Weights of a small transformer language model.
Size: 9 heads of 64, vocabulary 8192, 27.5M parameters.
Architecture: rotary positions, untied embeddings.
Training: a variant of Adam for these matrices, 10873 steps.
MLP neurons of a small language model. Each row is named by its layer, matrix (gate and up: input weights) and neuron, and shows model dimensions 0-255. Each number is 500 + 40 x the weight over its row's rms, rounded and kept within 0 to 999. Numbers have three digits each. A neuron's up and down rows have the sign that makes its largest values positive.
After each neuron's rows, "fires on" lists the tokens most often at its 100 highest values on Wikipedia text that the model never trained on.

L2.gate605:431467493531497465448522495476504488523523498546513445462440426489467405523502520471496505573486552499493513538478559503495523458501509536486493533437456475485435460484488530498489451574450481505486519511477485456481397511556462545468448525450574524466470511445487486565478530458463486481367526455483554516414546412515493529547532468469510523468501468528546503588511532514342473484482491475505506508474481567451561507567478590497553502469475464462517581601576510535481487502528558503526548532477506453469517530495402469478501485494476560506557502569493525586512505496430488494478483544484476543562532532561500509437468525520515499457570495525531520477451461455490523431466493506499503507488490413568559424551545490446470509462528411514499485514445507526508462500475504
L2.up605:435478517496533497517550496466476473466506528476518537417508469634501484564544543551539461462488425508520519506475483513571492476495504453515550504500488517575483496495482428552481561440458436470510509504486517476524456472502479533494507525519524522462549511480501496495486545497570505483520555451482534537482514512491507488574485520490528504535539458491445537451489553556523482423491561444506498580530487505471534520500477502538449522572491524489563439531501484584485533556492518430491516503592530454524418528435445507481508477494406460478504537512480523512471541569439525456464470577559489463484542450469536551526545611530490516519528534510510519542433485507471445554468472469423426418589490502536507453549477482500484531515506446568548493537558594520456567515486471
fires on: "f", " min", " ref", "af"

L2.gate371:499513591485499451457606513479445529488475539516491502542493480418458582509482434506503499451547500592463492544442434495578482542547543465470513511519494454501476500444499446471424461465482495483541526549458497494427543493554465517550562469511453523505529500523529520443483430430520491488523480546435497478545511432534500509494506524513522495473503531490468552485466518534481466428454497486449553501496511454486456548515521494478465541486461558518502453489457548505493481518488540494569500488549540494534478572512480574465496440561480509523504488549500460500472502534471440489456534513529510617485476533504499451486492485528596561472559433488455528503518447527417496463476423444448453510475473542440443514561504522503532446463569515456467506505416591436450524520601498
L2.up371:495527526536411486529441534430476494527554465476495542528463495479441538526535485451565524495523505557466530514446480487512502518514483567531582540523425545524417501502542514462508390555465547510451532517480503491483505461565503506563519418540524527509519506547534502472494455439500500485394573516462498465465510513409478521502495464531470467524502540525511460493488473520406476517451491513451548481467513475497498562532518427474510513486522521490489572476525488535510463442487436529488486451506469548540446551459411473478541479454545438524416517534462508444477537498488530497548439500509485453450476506479470488490460540446477485459424484441462519455501445484480470490416526523488563543451502478493483487471499520473538484476463498453434533481456410425498497480515457
fires on: "o", "us", "ar", " Shar", "ers", "a"

L2.gate192:476499523490461498538588522491413536473474487498477497492530512498490500560493447475443539541492571484492498482484485473459361567507499542478469477442499485555483524507482513538529460483419545486473468528475463494453435433471515435496470556539476501523587547472446500508532520537471526480526505429449490428454488518504552523475548528498545521437546466471529511528492551473501508521524507541441564471462488491525480470481405506492529546462516541517516530482570544453609478572544515555507527557482560540571496462455486519480538507499592540502557539552506447486512457514469519425466506534525499603443504489494510495538428423505564486481518544546488555470443487487556506490487441519563530448455491518447522501498517488507549445468460469495533489492524509476522517517487451
L2.up192:485476487479461547543553497534467530545476466477502510384480510452529543532501452495425442514588504537503558495505487515512412500493483523471443520507499546529551570454485494534543428497479520494432519495479508492453482494555521442447503588520525510526476588461479526468521517540553477504527529497525460454469513520545464546457522543463539514407579407453492512536501537474456476513568511495500525535422523473522495577447484543542512543494491518494532494552473504449529464506528545480500523603444548523612484453515509522558491546481548510457514487546506426502483494454456520470464451491504462549509553487537501494583441414538524588518467494559408532467458466494474487467460532486541548469460497449469537545470539479530457438473516486435531455520484477516522584509520460
fires on: " Alex", "an", "ae", "k", "'", "h"

L2.gate249:596451483536466515544537402491481479452484439484496447461585571493515553504519483501516527513502450448521464521494525521441549443473473444499485464521425475435504441528582547488491584493517509502458546500462471517576551505459492486462526491448432492512566535512508499447558468533480521520406486499510566524511484520566473511480543500469568493515523541480498514457504471456463505465474465576504548518507512542503513460451493547497514468451605512486555501509484483511538491523481499392506511496500506462549544458515470510508475458504526555421492532527498505480404501488474508490400500560470472571507447526484498501403524479492488492535493526579481539482517506503436536516428508602530561501556503435472546414495503529447572494494459490485540524448516516492517523495490522
L2.up249:501405485525471495607512489481457505428492566383527434575470523491562485500486554531510496420506513559555457521500504499479537429498559475541545500504500508503500449481490456427456560449500483526537533513520488490522526485469465507500521542497473435482517554418437498474594468493416575444496498576489566435517430484567484460476514545503495496582529507438487608468563534494495529444481528511441552481610548433484518490551466497474534487461547588485518478522565501497435477530556505541515464530521556527510486538516471560472623526559493527489524477442484496478513457498441455542456509500505504496470491517443501456476542510496488491474466578539442504474564504503463447495494552496402499446413470531551531453531495486565504554453567506547507442501502515523480508513460453
fires on: " |", "."

L2.gate463:495479490537547534501523453488476532360551490486527397459519533469548498439465522515481546475516554510567468486515486512507556478448555452487483492512508528504485484548531478532508546426471547577479532496601449567500501497477500527461484488455407478442489572477471408464603419475496592483481458529513511560485516451533503549506543435485533504577427547483546535531576446466567503490439450573421555453489555523457479435413454457503531560481563497520465495572546524534506460529531519451481476448556499431532479518451489491501557473557456530469574551527505498466427507514437504489437558529471465509509403494470500478537551480486545513538472504590473520471477480572524527545542488501558496463526505460505472530494535471522486482505515515514526500502504589472475565520401512
L2.up463:477428575566478459557488524516417442459486464559499477500465493436482556520528486445478523551572543531461554510515573517488495457532504523463548521455515510524491499574534513539510534448519540457523538536609465496524493455513535507426528460472444499461522509475550458552560419407521555487467510538488468460506496544624472400511541475451515499523567562464531572489534540461459527501479470539539530470489501526535522514459413562496563509478556504478480509544533556495574449484489449443441497544500411514526493571551472504511529466541515508546529432531493496473492526503586521549491503485497536487460491440520534477445522519441514449493612504570485537453542501518474443480456516508428433561533458469535542447496412457474499482471451497503514483523464534468529509446434556
fires on: " |"

L2.gate657:550471525507472494507508480529489454457460456468495509479499476549494453486508437522520511459505503529522526524550504553499600426493406402495509505572480480538488469433482470439446527374502508501499495541516461500517481453468497513489508535456516511467462544447427528546591530524411530462501512478469505529471441487509550533473495464412522506527488513543479535467556450490577509465460501453499549496496485424532410525487523471582564577556476547448486469551518550407492504467544509479439497508502529483551455486476589551497499494502447550455580524503547469510494446520519454451434460583522474468515495488567498537485535477490474540546502542470462474541445508551482571544530530498457446448472525549459532473473558539545434490496547508538514430437491464507445480524470590
L2.up657:520474532551554501496562458433433530524480474480468469528483469548508494528601495559465501485503451464532523562500504547453524411547561494577495524535502484524533434512495519572552532537465466453519511477500450513513512473475447504521498463490493513430490557566469495460494568456506430497416531553542563561438433555546495519410558513483502629499484534535485531477470486539464507475485509519529540423399540508499537477442506526464546531503558455492511478444531496559549502483545491540474475496443517505543517463484466526489542484485573501526561446551600463507491446497543491481516475479492508527467477484593513491452463503547457520444528469507471560507487487503522479508421540555521511498464465479521505464523473526581593491525550429434447543474575518420510477498461531
fires on: " |", ".", "\n\n"

L2.gate1520:470499486515474483464496428512446516441530484475560390479516502493552419478497498516499516462522527512504443501544497531550483487461527448529464483462534526502487474574536491517509530434459542547463493509448491485540555470484460470428557478499518478440453538520493480432567464505449566496453404464512507525532463423562564440500406469500534484569505514486590477495522437521517479447532453555428454557556582532442549463471424528458487568478496519525517502517528430560481494540462513451503492510550471516510501543445456465517546500483438520459538597482498508503430432505523508530384563513492473494572399535455520539490481450491534481602542510497439537596448506518440531478512521548498457459522467445445484510483500553498477521502543548504457458476546485477502500546470455
L2.up1520:510413451503546544536494522495457506481490457485491442514451467456507491510384530509486513501479521510529471498415562496447472447519484517603562486447457531499516550512532457505541546518534537493496490519506447481454522497456447479473500532440523550473583523489494512544514477373513493512468459554527504528484466480528525506522555546468503480480565539458527508438507560468524542395481465397479600525435502457494487516556485568524510504467548471495484429442492570446509444462539491473563512517557506434559490585550475545546526430546465438487581494535506472557455441505512525597480431485445482558491524494502534517432524528476513515454520541530449465515562482439406499541394504485485496491460518565519568531456418505518537528541477463540507472536443471454495419516497556
fires on: ".", " |", " \"", " $", "1"

L2.gate1200:484568516454506444542447485502437483424478469511424447493412453451560510535463543566483546510511477498498568501477479549493514538551505560508449481497543526480563510527507554466492513471587542540521562477563506485554462557562493557505525480562512527476519550500470519495500457500490441489517550604456442499468489462478462514546441535496447466603517504440507420511560543457535497553426503507559547453514475516534514491513467533417512481618485477485503522459444511480487486582546501545484528460562460521511538530495484544455542518505550432465468465518577494515544520547537492460491490532499486504527500468543480557561568410561495528497561449444482474456561523484497456498536536525443464463485498480467440493501501573491436518465549515567465494494523559480446465411531440
L2.up1200:495566473485541450545499493597458533476497571538538490454493541544493478490492567551520514420495488486544506536588432556530534542523489465430506451544486637540504467518460511460530529438496486453497502503448503518555461479491513499528572526581457463460505550556496552457489560442589464577568441506484497508533520529485518464476522482464479471488485440408519484379519505480543448447567472508547505509546480436511530428490436443484510520554509496515438529533511451477505538498550475459495479483470399462464552449563477558471473441499420473468470541404536534525504462499448469426511499533497477551554544503478511459543497508485581485580491484496604464608560553516516554485517498481522448501522481515494471513503469560474458524491520498497504529580556440518489484497437526
fires on: "d", "s", "ot", "30"

L2.gate405:478510540496525515452488475433484517524530438449443463463484550484406492488507409517501505462468497549551519474496537457503508507532531528507462510495512466433473512524462517557431492516476495433532548489407485528491572507534559458457506572444499556544528563469518467478467513511433483503475579484509500497483542456491494538448475513453479519439520462457506488513474453499529522519558590499538572514480457498519484549449571518558554540469452515498434479436516548472527496451517526510498470515499530453492497516466555514528491400516484404435460511518537529447521491438489513539508517522551496455548537560506538440479570485546474525523430494434482518492465434575549499480460477551511461521510530484462474482485557539548501484511487481525504493534458539530561417513492478
L2.up405:413561520559580504517507493542498490474512453458520560534412414539462541451451417458433522476491504473450473443461480468537518523519550527492507482490445494600457508529445484512473433465516527453574539493515514497496487506507496507508488472502463457552551431497460488505509436493519541507503473533459492499520488532462577496503474539476454407449541518488462498499566493469436544536541520522479521434537541512515506503549504439542536522471557528474558463484576535499528523477552494552505528487494506486550528499552505535502441481524484448486548517490532515536593457572544483476481471507510549558459505529544557501484482466467442398463547468519438512513496457540483485466447425576446509551541454506537494479510536516499466492562506491511482515523448429533491585545429516
fires on: "y", "ing", "ig", "ation", "ag"

L2.gate594:487502474557553482557547574535499495481552607514545425505449481494547425440525527518475483458518484526490535475503549503538484474510484472532522537541504521523531559506508515531518583519435529498468393502518512508518518555489481527428533428510488471480488554453525444551517466449498554490545443478482508397486545512527569567486558527454605566538503480513519510600467521543500404383553466462595439488488490483525474515542440548482531451455451573515493452553454495481487503494481456518425499569537487565497542528495525490543516472576491521531507461467526514463512445500434459526475526465442568498471579482515487491463544519453540533496528522533502491462474577485538509536520586418526486478600513516487548474525402536520513477444438441522510465435513588469456525494468550
L2.up594:459490528510571407537559533494495469562472506485512561488467470565497510489501543446527488518539516488511500548471528510511484520492498456518482469543492508558519469454468478456487510531537468456595438463478545505519457536462533528477466477516463433521555484514551505503458458540487457537511561471498452382533549474537424547525532550532528529544552445484473564450474573527500474475493550495529505388483465477535465410526449481581509473486511567464426526447513472484467484483530508424560498556411482513485529483522467536577546486491491452563468472531477497527546457533511416469464452482540565474481609445465523503497480482505459552467483536545531407420489531503476492481424404456471573482540447511536511437444444543440563491485458414516559474468471518449501502444467450
fires on: "–", "%", " Suz", " –"

L2.gate1485:509539470471516392478517523486516449527472566511513551505551468478505567507429522443506513460521539616493455429447535480446547510394504513523564548491487499451449498465480468453496536494451480514445448491508498463476490508569396534538499470600442529472489476488506462498462529446518495514548567468453505478506518514492483457475567476447470491594491530507471506497473468555494476437508481488515487479506487517476542506548464457456514489528491564550383479493558558561494477542483508577437475486515537531479548529495492454448505537525435416481504487490502474451554486527518536562419483475501430505505511561466527553562469463504450579516457543498476485423481545484541481409493512565488541467555532552486532508479459480511502554457451500588402500550492554463489469512510536
L2.up1485:476572466496503492503451521519516542460407516489518478462509470499509575479512563537549483474544534538505468474469525489513521499449453496518525468558490503519482493500472503428488516433487436484463445512464502553469508511574427563503397489536530512533476415433432478493479502475472514560527500525469576459488514550448486361451518511433505422616458554494499515503489483544471456488493452512536542512519506467529502521598459418488507441495506490579401491497527510573520450502483537559548467488500467441511555567460498461498527556585492450464496433446556499518538438587494494543492435423558563498505489489457527491527498420538544556507428501535543485557512504541515470464429542530546425461535467539495514458480442515498487513456509463548481508520460554490488491514519523
fires on: " Hol", "ox", " Phys", " phys", " ox", " Ant"

L2.gate3:483562473432575525437448584467502503482544502476532499602506451533483485455535490586535531467521527498523479512422526513564510417525437521547527580530444524491400563486473453549480532445530500481448453513497417486533388497539532506480521480512479535461515519497488471559527465389540543512476462545573538490493502463499543524511459432569550479565453464478485460516511504528492549474472468481504490507472488542504427516541437562532487556550476454477535538533506472441532483552455571510495580522570555478487501556459442448523500484526425566500470549501533506531471502534441454454454474571524473577550514457497491467504573548504382503468528493510557543529471508495491500526498485391514497495516509468607532511471519569507491454508493459626488499521484503524493421486565488
L2.up3:511517523445517485455459582474522468479484510480467505542560442584470466456490520587488468557496539506519558471486493541468455500526500508521537560496516544544425570504456418553522536534453486506468489523545528523458420493548566571490450519450490527497479569472529499549483516435475453472555538462518529511449551382494489515506487458501509543514494491472425437538516560528504514460478491502546465478503452476516493490517493542472465522550451533509463508473525564435468494537477477519517484483545467413497540503473468473525517494522413556537405475475492519533499514501415494463466445525559494583582487510523480533540543624508441538414555502535501461542516523493442441500479579450477494512518505504517468507447435479493529512502498386530499535511514561559524451498493429
fires on: " def", "f", "-f", " Def", " ref", " inf"

L2.gate438:499434479514484471488458529466539559433522490535532455512523489486544487499454508490496567564478491505534417484510586561472538509505538419492533517505494470498522496561557426450533571466511475596501491439504453454539587519495442396533548520547466398515550450536537417493555476426477477515558518583424455505418563479557521479460551518536505478487470501469500441473550422457527522463515486459462566531521542481453475381528462456476524443503441524531543523484515547504472514525485511450510523533541477429385530514520491523540555424489545466564489515549416544538510491572504456496480516528397551499529515466462431441518510501489573508491540505525482456515492450441451522478519430501487474454576503580515533514455557451485503584527512518513500491483433503482518495539516531
L2.up438:523488476513449505503569475500468529516504490492488457523577512479524481507443493514486505384534501557472501485556474534428517464523478489513490514514525514420572427520520522424442486502505529489562554560418496509489574491549503513454525501452547507495489496506504510521499577532494514524460511458566524518471498487538564456519451475555505480518583529508425522494462457513495473494457469521471459481436536436486530566508494565490502552450516517507466542500444543572546495505445548490513536552520517452486547552462536445528474506521520548509513509554574547441420436563550431527525551509477471551505531525471590494462539487510519507552542542493407504568405483477583549461515509508552427498541532554472458483431441521475479451511458478591481445436499480460541502470459552
fires on: " born", "3", "1", " first", " began", "2"

L2.gate155:503515545534461514523465514452482531518543502544528504531526510502533506536532447492547515464419511522477493544570503534474510540453547504554539556520608405540472467550466482607539567446484528543479480488622505485559485513558470455505528438559497587541496563501505480506553518428461517375562520526542529509557513538530449454542469534466498527479518549498560435624488533547539558452472489531481522465443524545427570487537472520489546425497490514517500493517470508557505496517465461415457504552498492479478469471517499567528483552482530522481498519467465492574459536508494496503476554541527455502450474422467515533487508454479520414468520531462514506482493501506504473502554568510473449503449477498447581480558406533487534504454487451486451549528531489506451482487489502
L2.up155:524520463576476532480530497483432502473536479484518500482501519482497473512477473514608496444507466495521421566444456481533548507508515455638575507515514568442508484492473500513474485552528494525412471563509490522509515510451495469478521487542430566465543508458506566497519500441499560492499547529452475510501515460514477480531513471509469526538502500503537462512548475534519459491542445505540497533469539573477545548513518521595477541513529509575506514524505528525503473530466398536457450499512465519530446540544450502527501497474499547458466491399486443531510539460486473534423517571491445508588452503503491502437477451552490581477554510466468476434501566563513514540524513489549487449537438518519526466571463551530507547455483517542530550525488513515458496525462507
fires on: "o", " while", " with", " years"

L2.gate1177:529561466458610446475529494518455417476563455465539462497479440508502449508484572489459520533535540419552500516481485479483550460447472504598494470555456417536511534512420522488515506526509471426464519467407463528559469580486515565518476468522524555508518422540420516461463482462450453493533477486474528531488557518535545501498501499407534526443534416447483532448497493496439509487515479579449548565530457464518540496478490462549522496568478541561452518479494525467501461525490446452520492500495476534527470490524474474423473528490508408443565549452500475563556459480511491526506477468487517496499483517500433510489467506485508578474469447455475518480463558531468501493497444478537531416534510536513477404562471470488515522515481461558546472506406484534464552507525482
L2.up1177:503560441492517457497498531468514493415515513466585500451531507523509422514482571537494480509486496444504527560543457512454477522475483502569461496532464513512483505498503497640525501517529498489477504469432483543575435510491495527492499378599493503495530471490542547478493541389546552504526576505495495604414569533543480519517481540472489484438538516499491465550500442510501424413546490511503467584492477494492550495485497506432508485532572483544486473479538454513490529512464484538472483445574476463522533519525457513503475518487547480501463507460514550539479474445479475545542472525449593499569533470511491468395486507519492483508448480457523502466576484533511483462437466473484568464542545513437522409497546511490556483501534469563511512590488506497440541568524477
fires on: "a", "!", "ge", "cer", "*"

L2.gate490:511543534492480550498480438479551480495497548399511465500448486567638547470468524475508537497499529504455531504436447500431471397561469456472469484424491421500477499433456553459439540475502553512560516567501515491496462494497535465486476455517508491481521429529468488505478510596513500566437480436502538534543467513536467548500483461601541485490524440521576535432538476442539534532455482448483499512514509506461452447537438496460516501534524468475506590468540528432548518498494489523524535508517544545459499510475568521512499567554446500509468459499542455490551557486462543473562529528477446478538497502489475530528499473581472488506503480479490441471400535501557501552515448574451543500523539500516400526524498460483461420449507481490474481413535454466484544511524445
L2.up490:453549484473512524548396502539492497534519496581530532529489518561553519515466535592530543545509497492476484484489529429528557485443518531501473489525439413478487503431438451490467523507536502512515495462496490528542460551493529415514492460477468532563570445538495508594454491410540524489488470547523516521462471485448448472561512516565510504542489520436552442463432467503499536558517456494561576501512469494517514418499488439546533510507551520468506537555565557433610509544562478530461563479503473522497530453483483519539593486491426480515439432438491514469523497425492501440532466474451467528530474517534478446519488483508464448489393532484439473452461443459518556566533443479446513505473538545529526558522593542471497543434468443472479476441506458511477547425564473
fires on: "s", " politician", " actor", " footballer", " actress", "ist"

L2.gate775:535444522576496486433521511480518537466446455526448467524505475536514483480486496436485570442474528452518502545536481516530475438479414434568514600453506519477546522480609536478494493461510559552479520559497455548464396488519460469485491465548485515389483552549446548561470505518499522532530456467469472549527591493482578530525507440484469492521461494487506493478558444573503539468517470469426503477479454550515565421491495423520548496490496527493544436488527514455506464459519493460484481504500496495441483493530472461461549464465458501535549477492460450560539490539530521435560510537496555462514491477519540469431500455487489506545539489456490467465522523507595475503564483475446468470441517559485434482504484486506494511473534538588531441491496422553468473536479480
L2.up775:482464511465510540493496424536508519551480490498451565446463497433458497486475507490467519508537453559512467475388509431571540484527543540521508468569478536449488484512485526499461517524500496486540467514448472507625543510507508502469530519467510501507480503515487525500581480495548468556421526511504509583500517514493502498539517501536514526475441513447471493469454438500445500531555477434522532538478464478518534495512506488479431488510572433417465524500393513471481571468500461479506531485490436589523537442444480473504481497417499588514448475433549469488551439455500483416553524551431476454517521486520476566497529562599457539526612488498469487540489486514587519474502499465452507519599548536449434435509547592483506475459529471531481549526538484468509486428589518
fires on: " |", ")", " =\n\n", "\n\n", "24", "\""

L2.gate1148:417551541514498506450550537521484578545500493539465472519532475512516476487450496465558539557565465513479478506447534473518513495561570552534476510505515562545476443574516495404555569476537447450490514476493451528458502473484563518595527484521463502563454533574445502451482464489515499559507476464536531502526473471521520540488504495460534483515522463536537459563508511515504515564534458452494564486497490552512518511463521512511426597503481493456504477470530531547515519480487433488528456548551547463532450475479479438551488537558520374445541517552439501515534514497610505511437479522516442524478559409403513575497446460422418508493548495486546486503440541501505456552529530474586486461578569493497418499449469500487512530470519473451588527501481464527542525491448543
L2.up1148:537475480452507529525465478552457524471531491541449540484533519483556488523516511494506477540487430552490411519557458542544420452476517442530498478533546478570485496469492453487473548492577425502507496494480500367459563530514462465452529530540442490493504431556493497413465464470505456395529507520441515443553512457527468474556525509504504494501544495396518464516555561514496557509460503457443503524533484444536556421527482447490491473493484636430433537428495576530492536466548476488490503520482473470518571557436478544492565568515473486614500491513433478535562466489538435508453508488519569464532485452501596514510471497489520507499526511469488465520547440533468391537511491516513501462494530537519484478503540564532495475570542500542561488523530519473504432484622494
fires on: "\n\n", " only", "me", " not", "International", "ut"

L2.gate747:500457515494500550530481468500513549516500535470509523470522534525489480516488519505532497519443493488526490528552506581516536525495493461589491536502466481515482423465434481413479489517525478578470463479493472522498474504458515474515516563560405521519513435597423558512498501480396443449525565518499438472488584496462502502478521515521537488504440529469495448522534483481578459476524512490548577510491518412357532458494482490497480509573520620500533499430535495590504523507582476439488537496427478536503489452549540497497511531441525463508527555508510442484525485524492478412528518495509490450505489457431456526535463437579534531526464494473471439400512506450485568468539512440475540460573480629478582518495492378513540495493514454530485425443463518541499527510506514
L2.up747:490446459467565436545555447463496492476415581554480509455514456528396534546453597495551544444471482474560464495536497503480485495484495497549567492512433518433512479413512525502540488507486477438496482436507448586545489510556478478512506488486558476473505517536512572513522515529434521506494499537558471522505512532482482535478487486521497490517470540423410415561468425539546436509485503476514469508505470509530486568534509479522512506505495542459507500484508510533531485495490504556537540538512519564519510475490510466493528566531420501510573513437494543533495472438547528576541499498482416493385500525466486462396498478491484445515561488437495584503491546429495496475483508444525481489543616515501523364497532505486504514498530439457465537494473590553496459529522440
fires on: "–", "2", "8", "3", "7", "4"

L2.gate1518:518445498561521453539546487534424485465499476482492568555550484500507473492454484502489500509518522455489481486492515503487582467465486486453494468491594487526531432499522550534517519550450528533603557491493463451453544540412511568534543504504490586442524550471459497492475498478493454488534511432440476535511513428559507470491495553496447473458455488507492513494535513494444532428538456561469547479556547483543540519481455404469580434472442440536473426524577606489518456489577435444516559477393461520521498470467476496423514463506526478565534480445467509551533493475514495450537542482446563504451505505516438515421496473456463482523516421480492447482532498470502509513535478484423514472411455543464534513541491494467493551553519438549499516504511504453490445585488553
L2.up1518:528486524456516490526442466559342456557476416481550562472557494535502483549505520550496441515505621566478492498441587542557505446524476518484566458495479494556482505483557497530482434537499495441495526489494487482469526544515494512467562447411521493525483530478474517525456462467453483430534523527438545502523552440474526471448533545502429503480501491463485511519496490507398520539477440472507569488521472510518503531531457492492508524528475456462478475534486500437544503543552442422487516450457534546546499533402484481479595452552499516518536444473447536484515457475462441500523583478503488561505547514527507529474523495521505529539425454472408482519465524466493494535517546539540526568484508505491497484528508480499482435533538452569504454541513538485471517515485535
fires on: " two", "est", " only", "ing", "y"

L2.gate1495:517507512466506502528519449504509470463499505544467477521479466476491494483487511549507508560520476520564539545461389542562543471480504532544486550493541533476448418473493483531480494469514519460486505516551502543525500500479501433476529568587498420507500502440520420415549556536445513461460575529502475494542483485538476477574447461500479534498538416490507488481541521474551481518523551488418513476525531483448531496338519437489556527551508562509533547442494473484500500539506507517534497547509519534471484484465435560435452458519495501524454506512493457439598506502507459490512506539506449458501542494474560483473496460551452496473575478544440469460565588529504515479520449500503503464543477447360459494480506498494412511442534500528478441592479480505548555537469478
L2.up1495:555459446440426560473472505590479504527453447456439533552539464448471554519518526443543485501462541539504501525469447528520556475473521495463481509543505532500475458477503516489533472523485463499524517509429534483514532550491498451521449535595415404503496496500549549474502605506429461483389583461502510466500474468454471457551502502530420494507520494521476463479542456455551402490484528513441424470499513413491471496450441405476541584573484528450529535509505485539425499513517513506461407489439452467459490469503533479514429536473555547475458451570445462527543505514479462483526570499504478498475534457447484478539549503502505540523580433483485450503481502504497511481507466481499538510454477511452498513527485459522513543527561494485518442515464460496439535402478459
fires on: "re", "ers", "ate", "s", "ip", "ets"

L2.gate1517:520552560479430510469530545499538519519515452523525504502507474471427480492452462488520521529521465488517461497511518530521469529485549579520483554505515415528471499486486373499498482524603485437472523503463429468420443430538556490483455483472532493472551482501542446483544456537486504500538483541515495548527531572492552515558485543527406510451520521500549505525520507512543486502561465483561585471492496442445556455500503463546456546520445518500494512492509530559544492535524546476497464461509522478535468515519412476514517455523535407464509537553478520536566556462498559485394437557487439596534546504484514459440484475486448489516562512493567526476451482499476496394517461459483558488523457570463545487459485507534475554533512502475527630514445460523479516447469432
L2.up1517:541498476442532513499541453511451516489488557468513518540545482497521469494426476544468490471543559589577477511499438512521471513503503511444533460440542514453382451511577512487495454503470523520492489497461511480496546513482473506552541564571557627539518503496533477473530499485535571488550490541493488503514583537518546435558526539474462524528575602434507507472525523467549504479509479533475477493481563492515534491503515525503493462476495506478434482480522469527536496540565458550522499534541481564522527547475445500534568493512505453521485499478501489506466468466545477522540525479500500509458529490481515539478466485435578577506530489484421560537420556597440422491499486500487541467462572516422428448511548465557434503496492583566583522501550477474513507447456511
fires on: "o", "ol", "l", "om", " van"

L2.gate1064:420534473395468492540534493522458429544487469437448542494502598551447513561514547465499482591524539534536559501473484532514472526464473505510555563419543539477500476482475465442508456464476536454460466432438473535472485505568478496480514542534570500515490508509487454528458524457449483473531515474473483442509479556481556535446479467472559578563509491479527488409567451538489464542507578528484621531522485464523465529400539465489451516442429524583494498517581526475518490496537493465520509519509495546578496483431523491488520490512552473546495512534509512518456490519445509488495438545495516533440558550531494553519416454523465508542504495500438528496497515530448450505437484491469478514477423491522563581512491568479463507527571531512551505529524508483559465528565546
L2.up1064:451543498444475457541520528521458453533498385451464474530526465574506517535493452465455494519541539618467458451463476450559489464455496496514518540423507497493546521557451492463507420437505529445492516523470482488448430472503490517461586563584472482527492568532458504507498445459504514511491463426525542417506481467512548482417534508419501531619501490516508495471567478524487498520440530498472546480465518434490445481474512491476452552540468502524423426491545480425532496534534571492447564560489557556545447452458501468384521494494541478553535492519551517510490534518465493518471487570503524512483491502536527514488493510537527520465525469504447553502466478526485443491509440441485470509493472550436525546527458550494486493493532483508542546466533531478498529473501517
fires on: "y", " Alex", " Anton"

L2.gate440:454456513464517504467471484500528494490517455472483541487504512529489559410499501515492556555512508563508468488552462490498421465551496517417448481472433486573419507539568448522522538482497597497487468538527443491558471465453516510483521467465488502508525495544480524498570533461544462516539469575511507540502476608481517529538540507528530510470477575511443464461444529516484480509488484456410468536525431490540511496516510432424526489471490530518450435458504538513459507512503504462440472556521486410478516495558501464457462502509483485502399560469414524486454423456525540485480525498471556506443498511501519520535495522442494535521528473456477537409497473462484430538490533506520497501480469512563481528516463470463585491491462485459515551552493476558463525462557534
L2.up440:465473495530572429402497478465508521519505500470533470545448502457491579452472514574454493512591538533514563529488499507499544473550469520418463568457407499478419507559515463452544481514495488484497535555552552441468521449493518556498515469526472534511482447500545492563468533468514456612538487557503478522533472521546474444457460478519505488549529537496515575471477488551558471400504528412517451513490481469511484498519462486533505488458537432517431489495523550518509505494466544440408518521558489475506407563545534475450487480499425488494464429427419449507523549453480442399485483551481491525570483573497455494475524535466438532508544494429474531453479458527471486498544516459514487479489500485475428495533453497539518409494461464505510547470427510557501510481486557
fires on: " med", "erb", "alf", "ub", "als", "ourn"

L2.gate1181:540536515586474409501503500495448497518495496491463486590550450541549543424502559523513543507525546527497432487477558472495496462458452502473440480495521504497515488582545478491467505534571552409517458518467454554515478464545485441470458494530522570494538509471438473481534504513557516528437471510500464478432491563520567505513502414518504468557490470593553494451503480572473503528435528501503568549475545548464493514468469542496542527462500470542443472501590521472510496526466541492530496419527578437475433575538452441477455451534471457481447503540517533519503504493491585557455501533509446520509468531507509488447543481417483517495545501460551556453453487505567459397538460518523526544536542495464553444416481529440497551438448487518473488515417547501532491488491556
L2.up1181:548487499532485419538488496484491538541458524516498506521523447525493606497524507457501475553544521533499467481460560490490490518471489516474491467472460546467497518485456451512498495528530485507549467518495506591539504423526508454494485563578562567525530481431453529466556495527548505514488524587508511437422487596497476483481541514417509499547515529564491483520469529548466494517468517436519479538522567530547511531525440514494505505510521520577473467562541504503491516471462509437548456442559539488567382538552492500484501503549518411500424439464431563462522543446434565518504534503516474528524484566522514513460547533509525496490496532458537572490477468509581452473495496539479568573505548464473505433459370574511514538437501441455462483529475562453524546447537490
fires on: " Christ", " phys", " Phys", " Med", "el", " chem"